python train.py --num_hidden_layers=15 --hidden_size=256 --num_attention_heads=8 --num_key_value_heads=4 --head_dim=32 --intermediate_size=704 --vocab_size=4096 --hidden_act="swiglu" --norm="rmsnorm" --norm_place="pre" --norm_eps=1e-06 --positions="rope" --rope_theta=10000.0 --rope_fraction=1.0 --qk_norm=true --attn_scale=0.177 --bias="none" --tie_word_embeddings=false --parallel_block=false --init="trunc" --init_std_qkv=0.0182 --init_std_o=0.0 --init_std_up=0.0182 --init_std_down=0.0 --optimizer="muon" --learning_rate=0.0124 --beta1=0.95 --weight_decay=0.0075 --lr_head=0.00496 --max_grad_norm=1.0 --warmup_steps=63 --schedule="wsd" --decay_fraction=0.831 --decay_shape="linear" --final_lr_fraction=0.0 --batch_tokens=[16384, 32768, 65536] --max_seq_len=256 --doc_mask=false --train_tokens=223600000 --max_steps=6149 --dataset="wikipedia_en"
MLP neurons of a small language model. Each row is named by its layer, matrix (gate and up: input weights; down: output weights) and neuron, and shows model dimensions 16-207. Each number is 128 + 32 x the weight over its row's rms, rounded and kept within 0 to 255. Numbers have three digits each. A neuron's up and down rows have the sign that makes its largest values positive.
Before each neuron's rows, "fires in" lists the words (lower case) most often at its 100 highest values on Wikipedia text that the model never trained on. A number after a token or word is its count.

fires in: "an" 31, "a" 12, "angle" 9, "analysis" 6, "antillarum" 4
L9.gate147:121183142118161117142129146064096137103119144124150200123156107140133118161170074118125179113125068125133081153094109133125080091102108145173162144131072140125052112111194154122143124118074137057107122115159116122100175148164119092125102100132169137144110127121085084165116117143183143172113159152148084074186152127089109211173167146086127140096098116087058165128181197114123100136143154085160061138106177177143132147152145127115123166106154132134171152094171113115115085112128104176134102132117127169124105114183145159112154162100167179150194160111152060146105200121133134202
L9.up147:087137195100175138166077141103109113077107139133153176145126113139099105157165146134148161109136017128113102116094151133114106099120103098175147159123113164091090129105176157123140120116065103030110100125171121136098190148190158106101127103203110142149095102125089120154121047174169136135105156125124094103154121156121129193144165162140092154157087075082057158105123149122128109105104146120131114099108162158145109142128165127138085149102165153095169136113159124098151108148124106155137074152148102145149103119174105182100106137112172162161187161154110087156116218158122153140
L9.down147:167098113118217107131102101099141124136067067104144160117102067111161153076096128162205144150127155128069160165129098177113126088136124136126072173216101168129100108108221136160092059100181169116090100145065136105127118127176072110109114137165132076136134096106149170130179095122130147141128076147146146087161138139136088170152105183073190154117169087112077115140154139109086159141098139169138120175166172070173163135158090101162154146116161124104163096112154147082172137122143091188122116130102101128170125131201114162107149156113226173102120156073100110133122107132100134140

fires in: "a" 66, "to" 10, "of" 4
L11.gate116:144134148080103155089106085107095047139136095184098127192158135150089121074186103182091174104168132112124122134137144089133168089094098159172126165116131112131192195136104216144086116146126121115096113126145121190151174126169152079137183156108163109139163099147143118160088124133147165153139145156135110116058102170155161153142129111124083158167148121146092046105099161100144180174157106118171131199083146121127091075153129156063140131137105102177086094101160144133135085111100093168129140153146127104051148159129103111067136135107094090111145163126112105143087134095153077174
L11.up116:172176112068148149066138117135101164206122133096193092131087108132124143084154078098154167144145104086159196151099164175117099122131092124140181134136108122145124068107091116071184135128133128144114076146141106070155127137099201101160128098143115177179136124099154141137103112105186089128095125086131084122118084111159115133172127115100178121116138129171124099125119079066097108160078097062116125190199118120167118123068132135106070164107145183151130111106141096184075165143152081094111086125134139148164117138123075086112104128063141137107136080144120161148100168138128174128
L11.down116:222129142105150090137081112079127089193126133080182154084116081132152084129099125194100154183134077135153083130081133118134171092166161098099091114098170142132106106148209160118093099044112155139116167182168152093137164160130136068137204102132136094160166205116114123140107159162121153102096134156143128078143173117132151169096164114147138114141109059072149096141155133142116143130150122183131142126183096125135098191145157106146152176172137144138104077084150118121134132116130152076105086099110074103128115123166108128118114115137213101105131129052159091135089059146096139098

fires in: "as" 56, "of" 9, "named" 8, "became" 7
L8.gate661:119123108113090178183138112118147162061125053071138105179148167091165112140111129095164075131143129167124108101117165109156159181121101122176118116099138145068088132194083123106105177160099137084111140119199124119112161096157111181114080134187107170148110162126092076093118115167195141132087074133135114140111116069077092146128155137076116132153127121119140092133094158096165140070172110115117153110140066163123089175142143065058135146156102132133161161142127131149172110054115101127103164121159126142189064157156088127133104151144159119141106079108184139102110173153053102166
L8.up661:118131092120093177166229116174130098115154088110114134106093150149139121114134116165150100160137152151106112056092129125101129132143112159135129113102123198104035169176095192092118162179188096133108190147139147113136169136119144138112144100162093167107124151154100110119101102169170137199108068095072099127134110117087096100115182193136160167116137082176087093099165163118175204102151109130098187103133118150147138128119128094080131122178137139165147114135133120110137186156102059137189135116101108080163100139096136107155134122135165112162123067145103132181150239177110156137
L8.down661:141142147129040135190060185150090158144161126144136141142109113109152094117164063155133121127137123182167165167125180143128121113150181134115174067089167191100110089199134195108152116147110198129119128102089117080095135117113107081107109101124128158120130192106091117171178149100146146121152085114137135157104164147161163078144128166086084064089188203162083116126174172101206155136139131112151131181183134179138087078171084110110127149097106135133130171129143119096148070190181077112140129163147070118146109148116181105154183112157121122142147118118125105181078125129099086157

fires in: "on" 68, "of" 13, "along" 9
L8.gate210:101147105119110182047159148148145100190128100124138094133128183152133146157094170077116165105107171098202171103093040077149093114067162089080106099168087078112181160184132186175140135150116176084103156160103091179143113168084204122148127150052123101114149094174160128167141142116135133189130136130112141105087118172113075125110147105093151122185154085102103171117146086144102105168123144090107156151125148102186107101108122114142167116082167119112080182134110135099114144113132120088121134095148072149110142114120113125121214163114182091101154112084144129102125145097155137189
L8.up210:170177114156142116093130168168111129156120135061124076143110223125100178105157137143147116088146168155176150122145084098114125121078109094088081063142063076149144183192167157172153115152081180089135171182128153118127127144075128096202149138060102114117147110151127115205164119111148138160110101161118113132153151098131113116103114168114119150134151084104106131138162179177083101160121116099167142138133098158119113150115090156165198127142149099106110151140088187074166118109146152109138150082122072112122176121142083110115203123108159103157142143107139105109132187108165145174
L8.down210:148083109129132125110200133086138151180091134156117128143141187099158149123123129090181160143113146155170124122108148137147076118180150123103189097119114193112140146164110102087136094148134070081071139125049115141180105133183117146127087121148145091128084137171156167118162078164079120056139104181187139143152119122080089114184144178145111068122147143098169124115119176154185126137118120110118104129153126113208155189111113120120168082128155186125122216146129157142112174112160197151174175143170146137123127088108148126111140129110102148065131155150093088124069166095135174135

fires in: "on" 84, "near" 8
L6.gate431:138125136124212121093144131133145075124171123073144137153144123133125179081124132112136140116067128140157094117118083072200117181111160135115129137196119105153150126111185141117158094152081090091083172136132106109107191111057145132205101160132143071221146088174126186109165086154153048157156110188141111091119126154122109167102120096097107131142146133105048120116122157068136113108147110058168098111184103117198087103212131108130116119133093178110142150155077135106126111083153178175118163136128087105142182108203183162077096111146109121137151134144123153095096140129119167121
L6.up431:182187156107073219062120112201149167156107083092139098119137139120138151125091117096096154110171153105145110173156109099086111133116103102114125112106099112106131142114156142141157165120141114105088175091143098149032068134138137125130103090095175173094155084149139159126132105134112105150166154098108140097130127132102120141121099079134116155115105120104145144149069200137118124115176142167100179154102148099092106076115167124151114124132151122147155146084100157159128112135151061138101170062133141145106147143148121111169176123125114148051112141149175104088153120120183121112
L6.down431:172178070133158087143158068143145125163134113119134170146101158088139095117130115114138132132122072156179151164156150098130112143110152130124123137117074108084104125150093136137110169108119075157082084135089079089124149150122086086141144181127197134210150079207184166163150066084133132102121069133100144147151136143127145151114157113128139073168164167063149108120168113140132062124083138165106099117117135124195112088173145124091139093163137126116118133135162157132122172119112189167114161167172128090126184088057176099109126126140166127171116129129169096140106077112153109128

fires in: "west" 22, "north" 18, "south" 12, "east" 10, "eastman" 5, "eastwood" 4
L2.gate560:127114109117118167128177090136127119167093137130136090077153181143133157136149213128152122148120147066081208154082088048098161153149180087136137158102135086058092190167175108076147178130144136120088130113140128122126170125121111135131085121150107164130105064095095122107114097140099198120125147119175104160161114087126133076181122111153112157135138183143160140139122142187152105129134130180113140115097115132156121147094121092129178109128103173085120123112107168148123097102124096164129091153121133120145064060076186082110127103114098111128153094149083098069102195198171094100
L2.up560:123125153199112127152128122126146119146148104110166093126185133100109160130130138115141125171081123118138164136066099064130191161089121071106138153081097109138165154180151077089190172085168119142129143100138159211156132182086112100093094126155116210117121081107097110151128155201106159100088109133167173153102111099168136130110112140146151126175106167101205105133165116184144137116150094150125119112103173095185097170116108113155229099106104190090106164103123158118103105099149110138142111128139159123153086071096156108120129099113102162130144130139070129102175183148186079134
L2.down560:098097164172129097074142064114114114150141159151109180162161139162091185084142183169135113161107129082134068167056135094163134105111186139098092104148131119131105193111121121134186164131130151118134097086117116120153187126180149142160135108149129187113111206093113102074088116168127162116144127143150160106134158102124133119106114162180196139145118137153105081120168075140137151128194110126149077132074124116131118113140059113105141134163102169096059132132146135143160137127145118104183121133134121059100122092105149190140155132186132153159061101152078106186149117135115076145

fires in: "john" 25, "thomas" 15, "william" 14, "david" 12, "michael" 11, "johnny" 6
L2.gate166:134101080118095155147133121093109084112145115167114141108157130149158101052113162093160115076104094101052093087120167145163093100106116183083204160090072064129154130150105120134165140142134174121116067121146107182126166094114114133134158122148106150204134170141182143132138072154120161098122148111105131152135071163127139108097105189134125176127125125106136131110063139182121085112112146108113144057061114116154169156116096083206184152168067098131122135111126160124167085110102142173115149135136127207137131098163163114149129078135149132114129151136141150079168089172128128129
L2.up166:132080116120121117172107111096130090138163099152100128116122171095156164088111186089144139125113119109091126104116156131194065136133093152092160118066121061154116072151094121121155156123146149168155083088152124112121158105079138097099134127104119099189121117131186179161146094170130144154171111104117169170140092144125132117148142189095112130163140124132087138121058149136141136157117145128158172082082186134179145143091123143196135147196059090072182158075126126127134119112102183138133132129151147195136152128133136155129125064102139132100137146144121178044183067179134103152
L2.down166:255119124089114131140097121139172121110133104128090080132162142177123126088163156135106128110154180130120128166093099114162065137166128124064132090077162068149158145129093117152132126119157160169121143122158089089147110081137110111116163108146178157156097088097131108141064132102154204112193131080156126142165116137093129102132109103170161171089134133155102158096159102141102110196168110123133058092069149111136111124092151166186099081164122103104152113115113130210113126166077180059128105161151158152120098138119148206100119089151133144130108099124133143108074128179141158097

fires in: "an" 37, "the" 16, "pura" 8, "per" 6
L2.gate473:157152091121127129089126142124119170170068088144095092170164159185124128123057082138107120121162170157125122105145109141117125086109080166135160104137136076149121139105152066189098091120177123149108086177154091192187120120157061136164145133146089137137137165147075091138104127124105154154145209130103133136157134136129104135061160149130106177180189183136090193107184135130148127090067095167155123107075113157104131132144029137116088159116135149109158155096147141186129129120165088140086132133136131116112151146174146068172075138177167137140108063174159170142140142079113133125
L2.up473:127155077136132135106118128111133155204087072145089088217159153186116142131077096151114097114155172164117135113152131143120140115119075158144152129127181061152150147099149075196116110117173103136100081179149086174178119085144079129172142135136091132133129167138073097149094142109095140160136191127116126152163151130119104149059162111130079191192179185127102174091177154118146136090078098155169118108083132189103152127145041145107101121121137138122146147094146145171114114114164088174103146144145134136097155147172147084169092143175154126123121071160171168119139161091094141124
L2.down473:229111137136140150077130145074116121154130154153077062077123169164108079121094103106152100172172079089130145149071120117109123112067136072159083142130164076145089106175159199134107144152112114119121111076103080111130160177133100148107115083177104136077126191107065090142159113122151166137127124116163091158199122126090156147129161120092133191142112193148107090117122123150094126125158112159118106132155190170103098060137174131153155152105151099132121141135084136113139122132100140112100113174094151097105148174140083119100130168176139117144162179077173128105054170098128149152

fires in: "out" 26, "left" 11, "south" 8, "north" 8, "eastern" 7
L2.gate265:110123070138140121117180102148084152125132167132067096165129158104182160054161121112137107171110126078057128105168145105183091176144099142106104171141131125112128166089101130122094115110164079116112180111135174098138165136114107143143107144116122123068066133125160113092127135134157122081114146113076109167156183107091132168111090193176129150085096114122157139150170072151111122189192107122109158216190139082142120157156074112131145063152139213105134128187065144176139137079179081083181105131091103104111074125098163130198141103182108129159155160111089181117159093136130148157
L2.up265:093148081139161125135200075140085130085156143116073089148148152125184157080109141104154067158108140087086124095134122090197074176155123150112125186131117105112137149099114156142101133101166062144133156129128170092123161095075115141153115111136150117077088154133173105113138097151139155095095163106106106175158184087097150167119051182161134178061116099111153145154135097184128106191186096117121141185183151102148122167139100089138147060148174197109122127182084132181123142090166068104206100113088112091123113146093178134177150124149110144163153173076102168081161112132136145171
L2.down265:194114073169211158162175126161084149193115127124129133203134106121123160095158182063109151184096045098099087145138154076144107116130101133125116106153127126154110130144110126159136144107169046125110138132115165049155144158137150130156134160153131126134151108138110161146141131158074168107124170138116121202119115087072127115104108143093113122131104165160125130129203076111075134179123134152161159109117160099107128151113099021153192109115173180141107121169098064153131138102156079103196085141032106076115106172130177131122148134153157118133123130084137159130087134090164084140

fires in: "as" 52, "became" 8, "reached" 5, "is" 4
L8.gate384:116162156155140099137112160111119164089143080158094175180083140079156115047077144140108106129136134113067108151145138117174075125145143145127126105114180040168113126126123092117077128107098139119167091154145084077140176104145080086119177133187170108145153121128182139090082120128128111118133125076118141151173108133070165144101090139133141130083170081156100111133121130095093128124221099096140108078156117145123148095112104107127138160199141158165150126181110154147120136119180138138098164126102152139121156143116140153173108111101166185081119167131114134108052137076090080151
L8.up384:066109114061129158105150109140169108124121143136154148114147101153111132104163167091137154082102097173105132094140162151138149127057130113125129095129189125165109161131166127166141129140145147147083131135101176127072177164120178153154163100175169111130110086166137120054146172086120104138147114107165122148136089207105105088073115211167171120119191166163203143045174141103167149132135166092068091132086087118101160102137159142131124158141173151172182108162117110134096162106121153126161082168122080113135100107118137124154139126113105187119081065128095151136089110185163124109
L8.down384:167123082177146116147139127151137192148091104170185139183089115117126090164127102181102101119135130034105060177120137167139156164102144108124148105128124072142110140155143139197113201136129107115129089079140101135197094165113109108065138174112170135120113158135150147183074137111122157159150143134130147152143137104127114123140131123165118168205120137118091210113178148087173133156081093072108150083177086166126166107125167113134143149126109088176160076141117149061108144063185154151134153088120110125083120138135101086080106139126211108106141092135100133121138168120048161127

fires in: "in" 33, "of" 23, "at" 15, "on" 7
L9.gate11:104119146167143062126131059167150114105133076118139123114116124136121156152102150083154095147161133124093155081147123103142139154113135147086109101171163077136163174195143093139192108084100138096036153116114074135160139116101089122075099118058192128164172085127158093100121139119115126079091155139165111110122126144129157100124118096105100106079116147092127127151130130166118104092133119113160176171106108119108089144171142107213153126084138138133095146138109136114109105109091160186171130109192200090098131073140112135090192121082114141131186170121247141102124128156138168179
L9.up11:153142119140133152144144128126164127080110074110176135087128136086130093114110123175088147136145127105134145138116115154045149169100151074113116122128060138078116116124121175107161110106142180157065154104131143142105116159119134082084126126071085160092137147131128183115141103092142087098134189159151095090127158140114144130109130066111137066104172153127135043168135114160102089116154101145106087168055127104166120142125144164145138136134097092130131143043095126095203096149160136096153150118171131092146125116183103147116212180086044119132096143079102107139077116108112121151
L9.down11:204149099122138134120171161073106113138103141155138202167131164169164172129120135169153123124139146115099128136201085126126068196151167158062162101120138109115128053171123109147131130099143089112092090070099091057119144102115058102130151104119138115129134123116120124128145119166111123152122115140170167136101153153163045171126151155171159177186107159142133135095056148115109122087103089062092094102109099192141197095110068147060103107118099151172072117130210145143117121137123124167104122143127110139127075138165125180132120112121100157078147137126131129096119132063142172108

fires in: "charles" 21, "james" 16, "william" 15, "robert" 12, "thomas" 12, "george" 6
L2.gate217:176155118083046155109122120142158096151119119195168162118110121112130144057118141127163204102120163133105146144107140123166107164097120159088182178110075069133079127138102153156200169174142172103141088110065099117113139068147056106136106203143106126136168136100174142155116096171137164117156064078159154123125114130144138065105141176169061131092143139124055143102135167170145094152085150134167130078142110091112175174128123161146153189141132098087124126155124115198106179128150101169096166175137111176088188117157146134114092076129130163148140113169076136073064139077154150095
L2.up217:117155110079076142108097161136135077146139131162145172124154154099136161043126176163193150116118142111113152119109132122162115189145120151093174145114148047124124160123075128132168150123140153110129105080071154108113207094125076056114109205150129148129129103081165137177139096094189121130175086057160104113133099145107126097110102164128103167082124112174104142109119168158170070154111197126141103133158106090144187170128148147125159142115142069078078136163122135161077158076118096133124118190118136185077172121150155128108092107123134134124171151133068121082096140063165170081
L2.down217:255094130115084124115094172137149118163173118170105134113137108148113078119136142172166181129158140189089107124126097038139098084125119122111167114072118071118114139108095155132156140111115112184145104114134126135146167119108097157157136137134165116163139144115098128175092102099128171101093141126187189143113149071113158105147112153164145115127115159144071136111141141150098109183121130147117127113087119125119194155104096195140102132170118106121089129204104105192113178124144135142079077148116150194149161088159097138090113081170143152124121140141046116108046130120161183112

fires in: "a" 74
L9.gate652:148134168058151206101120133118107136110117098141077140093143176083079082128173120119121128204134108141104185165095149142147164093129099125169072124170095157163108095110128119092116118143087139135164129135128117115176157160117086105080118153129106121179070138086126169119103089150165080138099108123160067119093124142113122195144162167137113137145136126064050125144152136103130183188134120138090119144129126162112184107197159108108154101133145127166125128142165151112127093140121103163115074123163150142114102081126104203069091110131171144086158139170139068108112109125163158167
L9.up652:151159167066133198123133179153126122053132133119056148124077152086122087145159100113112181143110111157188114101179145137136156112126094136140100126155094132173118082120164118181108096141106159149140107123128086146139164123135138125124117129172131128212147135082181139115108136157155123136112137118181120134071081131096085163120146114147109183154137103084094105140159122117105146119132067139042082153134102187142177123154156134083164154206151103199122158127115148132094114148144050134112082123114176105082084071126116114100079153159158169127147148200155100087157146097123137163
L9.down652:171131157081150148140091117095118108124109077153124125110155138156126117102145115165175145168169122096170103200111139137124170080138150143120140075131165196121135108112199190062161135156108142204130091152092100111140146187154083154117141092128133138168171179129094130159091067151146109096137182095125064146075121168146116174166135176122146121144167128111111116071168120103188146057103082137104067174130165141112186132159168140113140128082127106122190061139160149107133129121148125170098038151147129158120103118148126167098162206149172106116118130150116166087104114157149138185

fires in: "charles" 19, "thomas" 15, "robert" 15, "william" 9, "der" 7, "williams" 6
L2.gate41:163147108162070130132077108134122100127140117171127152118172094144157153104119079145171118076183172088086141113100135098200090164117124066094161194163115077223092108122119150129160102121169170101162114082088114143124100091157119123124129149139099114147156141174165125093160127106118138160189118111121131071122192125118164128124091137162151116138195103145102104096113143116100129109083167098147119123140198088135110136085131091196154075171059113137118153161143090105146193154092148105142151098147128121135156160143170127156078125117098142089120161206138158095108108153125151101
L2.up41:098142148115054176084053133113059166136114121177154135113166097168160128079128089130171160123195128113051117113086172086197078141148092104108107164146099098187133090134105152152180107134100161126172133067101101126090124141167086129118143185128121149183127125142166128165170071084127131134181112143128169133106193104131132134133110123162125132124162105131178103101111111089116118113135160067124094160178167104192178133134191086147194120111080136153080159144108152155115136131113185135110141117116119102118120105114128107124078105104130151139099218132157183084068158110096159140
L2.down41:174102145137125141142080118116123148194136098140131143114116111140144125098104120133166173118188210093104161084095137140134089139143146110065160153074098145145066148151136142133115098120126086145179139090150076147121107098183099172159159151156119146189115169119202144136080110131121210154165100113135178097140122082089135118170104177182112114106133088164158149136121188094130085101124159107121074097137179118122147093119132091196142106128102087109074199115125131123167127131110137109132120078138157164148137115128174096104145117169125163138159124116155170101092185103200198085

fires in: "as" 92, "became" 4
L11.gate298:140173090115138134113088114174113150087109091144112100139123091151173119127121150106104080109108120211105148127195143137148058082099141153090086114132132126176107096124128181168145126159117130074097158099095141089156192110063115112128068107185120123121157157125185085096115110088156102173119126168097133094141074122117167147101128140040137187054143148151162182122137127151131136114136099161157155155129137133154122105198083125109109135168083109135168074161095162045125103092154167142128101101146140076147113148151152125142152099142149147055147166149088117201107084182156107105
L11.up298:157150206109118170105069177147102141095123156151124173177143140136143124158147108199140141148063162138097098123199085144081157081131153105198113133139176087137149171162116092166106147166133198177053091083173128078102156183079117154099165123139119125136124103130113168073106143136138056054130201107123127148163166107071071091163093104112132082120143138090128136115144159136113131130123150128131135134110077098102123102189110091108103130145159127135139161173084151099126076127142131134130129165126149174145153158080137129137128138132159102124138135099129092153183129145162134155
L11.down298:120141134141115151162113054110113131117107093129121131172092128056118045158160142102112117156150105184106083126105165080126096102118137099144109170131124101132127144112097128150148118072161175138120124108099118043111144154126192147163089121171150133101101159148136105109192065124119103086113113170124106127150092146190135141156095137149144168135093164170155161133166119100122165123153087125166200129144088237106136094121069119136168115148082187095125110170095153127116155084175151114112106116120146147179109181082152101153142128099153113122091160150159114128110097113105108091

fires in: "at" 85, "near" 4
L9.gate249:131162146090193155104142162168203170124162150133144102142148129106190121075146151132119105113126104130172171157094114061209079123144146182126123115096089106118090084110108205122144126118169168087134161155150138106136105133101121092107078146131156083180095129153177114167115095133106090105136092118079157109115119090147165160076129071141126150094155149095159175133145111103119167136092089102128084123140106131137136135131075098123169133133164128153103128127055129103122123023105123151135088144167126108122156056159168103135111160106137122102156102133091132127161110154126175129
L9.up249:145085123206185167160149119162061074233096085124134213168149172141094104150127132089096158035144103122168157056131045112091073115160150123100131139098066144116106098139140089121203083136128109099137158145095128105062138175146156132156122084122104131140117105103106086167184109140107115097130161143123168097162124148115117154119143139160099142134145135075134125136095178132177143134117069154164114100127105140115128114118088133113117113065107098111163107088088155180069096126171105133114132107135144163178132107115082140146129166152164132114154111076187107050168182051129169172
L9.down249:112120108133120125117142135092129106147132121161138174142130109121100147163139122106157136119119131167091078139100111113014160148113122133198151133139158145108109161094117080156166108107041114117124178133093176098148131143092108123183148062123107132122135126150105127110085133110088149100115134146181096101137138147115105187141141115131141170115122149137153070143000121140066117124140116117089155129131131102103161116109171137111125071137084182032158145128113164191121198164209113163172128106064104156121045147088109046121160101107123097151101152099104093132075145136124131126

fires in: "became" 27, "as" 8, "currently" 6, "now" 5, "named" 5, "career" 5
L8.gate174:094134117138120119164076131124157103079170157169148115130186081164151096112134143148122075050100124058126104155172176114098082118067170145110105128106148136107084152158138159130124111122146196151154136098184147174127089113092196087130008144157153147120141064127070104105145088138121091106123093127094126114137091127127133094077109114122098132100131097164126113157101100089153098137160107107119163123136170063147155122189133105129151154148090145136087127206123148173112133102130088121134179140094107135090125131178130123166165076120152132104075101161107116125078143071095126110
L8.up174:148166130184092153130111146113100158045090150166176091194164124158105130109152205104145129035128000130121183148147144140102146167141152168079139142099142154135111178111116156127162138136202138152120065112171122124127116123138081060122106112157178153188175165136112155098101163113118110147090106161117065083154095068123147116161112136090122158144124173167136127183103079102135132097138082156121113110105107126116186105144162125170149097170098143122148123148117152115151162103213150155141162150132123148126158108097092125143192149154193139124083141112116149098153124133128078154
L8.down174:163133159190146127162129088151107210101059086120149133194082103137168080128203163156115160062166146190114119122101130143099108127123123138134090118129178193096135143169046134151142166151150172146101124083047142061162108121171101139109077149140194168099114164109079153117148118142173126065108086166112086097068151139111174120132174143087124151059141128170104080207129131098151062069138194157133174140084102114132174119143151112143095097145159156116108139133153118093145159178160128168129121094147098113177124142143090150096191079104162119109183119134121112118162131108136123134

fires in: "to" 91, "onto" 5
L7.gate542:117064129084151168197100150119149196111107127130170092093120174194168074127155105166133125129171205143118151134156076105160104101145142158072139108193160139151136137150135160130105122095107152084142112162069094120107111119162127121116149098166136078108110135107193145104162144182163170118154100077156087138102114138109142142126083124120206122099067160140116140093122189105093063115150108176055104107143151125100155160143165111107176121184128146178072121119185172112087154114132097116099104126046161109096163117150108127144107120145148063152134048152138093163113125130120093104
L7.up542:096062111095131137162119157152181151124106129136123154083095145130162068145093111195117153104127178113091183134156131123096086126116077185062127179101186169064149150124122071126089100132143114119157086102083154149109098134074132131130145111165131079150086116100155114121116163180164192138180084067137114123119108125090084164126115151099155114125063177118131134108142146164103106127142159177104074151151177109144182103168116101153131128116091135112116164132099141109114088142108133114087138063143177119061139114080120152133172123184102105103122138098151079116131136201130115094
L7.down542:155128121116195141208137128149131160111110111133200117136115180157141066143096118211101088105158147132099127121112142128139125110133103142096122115142154126171147161079139129162100106118084119109079195113089175074101140136096130149123126146131160115144130162125164168125202133144145141091084154086175068137091088118052137166056086071086151120116101158122129102156110127134101037094129135151129169185131127146130112135130190133140136035142160151115129117167137149158107156126101176088138110169090101127097150135107087110079097123142152105113144114101148125122048114137085141127

fires in: "philippines" 19, "as" 15, "of" 11, "use" 7, "espn" 6, "uses" 5
L7.gate365:134159118152159104185121210126142164107144110110135168142142149116105092180164150111123135172168140136120137108121094160140172118094117150178130083175104154158155147173144117100146124177103133101130177104146101134129108107111193107150121082171091176154108165159157124156070060176124135137108095017151163160096152094077160120098169107134104151143154101199179070153118171103166167098097181165096166046104088187108153095102186108134178103192050127135171136104129146162129111184110139140146184138152111121151155134176124125132170131105130128136120090096178137101149162139111118134
L7.up365:123139085149102139154108123133124162133100152133136156107147089131121087156160132144127119145114120131168164146123161088157147184153146164163093132143110182123130170154115104109119140156180109101126136127153117112061100077086169157103079114188137127099105177113131093106156109163174170137091121062125103153136105161089125167155109132133105182181204123188112135170077171099140206124084186086124137097117089125139130100111147074057131119151095138080201105142099082154116118127126169137120126190087136115128147065084125083189098095113145165175120086109100135111118173107075148112
L7.down365:115131153130105085129079139099160101057145161220110133223097136101121148154088073079173176121099147162091126160134148157101126058107158137142138087120108094164108055134192101141093111117159119141141168148156130120105150167111087115162153074141117067136143140155098155137131117072149106130120140074146137100081090120132101092109163194149117180128124146113163137077134152128147152143167112110095125142086137149112152116128141077125128187086136110149089127071202129061126094123085134152098122165172139107178103116111157145162126145086079095096137111149142163169126155151162207120

fires in: "as" 26, "of" 23, "named" 9, "on" 7, "appointed" 5, "hired" 4
L7.gate336:148084126143090090091117180137071130123096124145157122175124159127185079097106169141127108087112093163170158109130144122100086184095108124163100095129167126111090079136085146047139149079201130139122133123135135131151112083061128136137154160130110152124158115161128143030125122136131119143160150102149159143149170076102120125160179138152111180133099137154090130185090146145151164085179082124075159155133153128116098149083087086166132181168173135113079131176176084115151129064187077154120145072152111161204112143093168107164096138067181082137144140167152147142134087083127135109
L7.up336:126115106105166156149160092223142144112114135065148046141147130126186111084104131142154088112161140147121151118145135138055082212131135087104091096135153156214067131147105109069108155130181209095093087198133120153141148100075134123168157141131085145140078138120160165099127125108122155172191099162140114148108144101156147089129110169144136187139104104160127133089079092130178117111148126156117158091123098152152116123118137153091117106167168114081131145162130121118172194157134127117138196194087122070158116142158151113151130153035138145108135071131094201123160147088099140129
L7.down336:216094132090119115114115115095145144090144125178119204143112130171101131103179165127143139133162180105139119160142129127183152151128148103088173085136161171121129135118124132135150123164119130156155089103121086072130094132179184112121113143120181202138139131156111154159122125142071090139136109121188145090086112122143159080163117120132172115164147135163171096176177116107150135105040128180124167139178093141185121144144185131099123134199159143150126175170134168126125143147137079101090159101155163115120100112171124134074160107102124092108078139153149063158127119150100100131

fires in: "north" 16, "western" 16, "south" 13, "southern" 10, "west" 8, "eastern" 6
L2.gate109:099129118174096133094164111092113080140088116180097141186134153154146126109113098127109064113141120133150124137118157097085111111088167090192164161097138176076179168112106134134113123149143120136205153117143174124219216060126156143155145139143158185079080124073082094111092184134102127152154145128141132123124088071049104132110146114136119111145107117105141119163123157117126108119106167127101135161121074112120140157104088145170141081096132122124193104169154185100153068147150062152124060133153091081121083095127187086117159129062151116139110080143143159154194153081092145157
L2.up109:152139074159130134130147133144140140115182089144149114172146143126120146096147136087189085196088122088168083125134136094092130121125145094133059160069112147158148179174144135120083119151088171166136148116076135131191112047107128122214170179139135154105109164125077106102141185129121102126123155104103066146195129094087158097165111146142115129142135140098134115130100134099158095181157118143122179147137125093111083134144087120109178052148149143118103115165175172094131099141159098165084118135112125052157058062097123130107149099122134134165160132206140122095133131087140114158
L2.down109:223119058179109147096121122118104168159125152144086096158127123109136166155138142100121117166077097097154105151118147087144123139153127098127089142093143095173123141152105150096105094109142108123090073133071129100111105092139100119213200131073097166158163125144101177112124155134053074136142165126066097161160094154125172135123231109138138160121131156097167091090141073063164120167167128132167166091077126103110094097090096133129192100153140119129106083139101148148123099109132130132091048154119197119136100134088131086138151140149166113157154133171103125070082104146165105146

fires in: "to" 69, "not" 7
L12.gate298:160101132080138136080157152074125110155086156158127189044092153154147115108132109103096110189128130091093139089120062116106128154182121120106148081057121113093156175107043089096062160175095136143092135125107165094098181109136148042096171090168143101123169125117151110166174098134113169104121140130132108115085120142098094148095166169067120121145116108110107092143160098122154130121178168159076132115097155143090171183146114114104196090115090138136101148107152117124087136134115124145078123155146116116083212121123121134139147150156128136129093114153188112145130104170144147102
L12.up298:120161109074174192124144154110107114117110117151124187107141130170172107155084121173162087162121158155127138126092078143158174138130120140120118104130152139096124181089128099111113148142075111133134155154150198138094116118174186091117153137166148079119128091153177122128115114170164133146091142074189119155068096157098117101092221095084190147139103108082152090107156102095140122117134179178117117176155160150134146114119181152120153131088076128160085139080127176104102137184085095082090129172123171104131175119120047100097155071133148071109108123121101102183120102138155169088
L12.down298:212145113148195140112192168115141158140103093093158152131105106173097123154098086144147087026180107123126133093136134118128135120082150153111126171120141182155135135122121087121115145078085102123134134135141135155128127112153130093146152172193181084091144147130157138124167134115107141100133168108137113091129163124103107094151203092108155119145087127132135106124121174145116139138138075169136102123183153127138174162144083084088171143089166171118057111092096108088170148152121158145113145138131103141140159144082125105107152190150169079133112109121174135083157140195054138164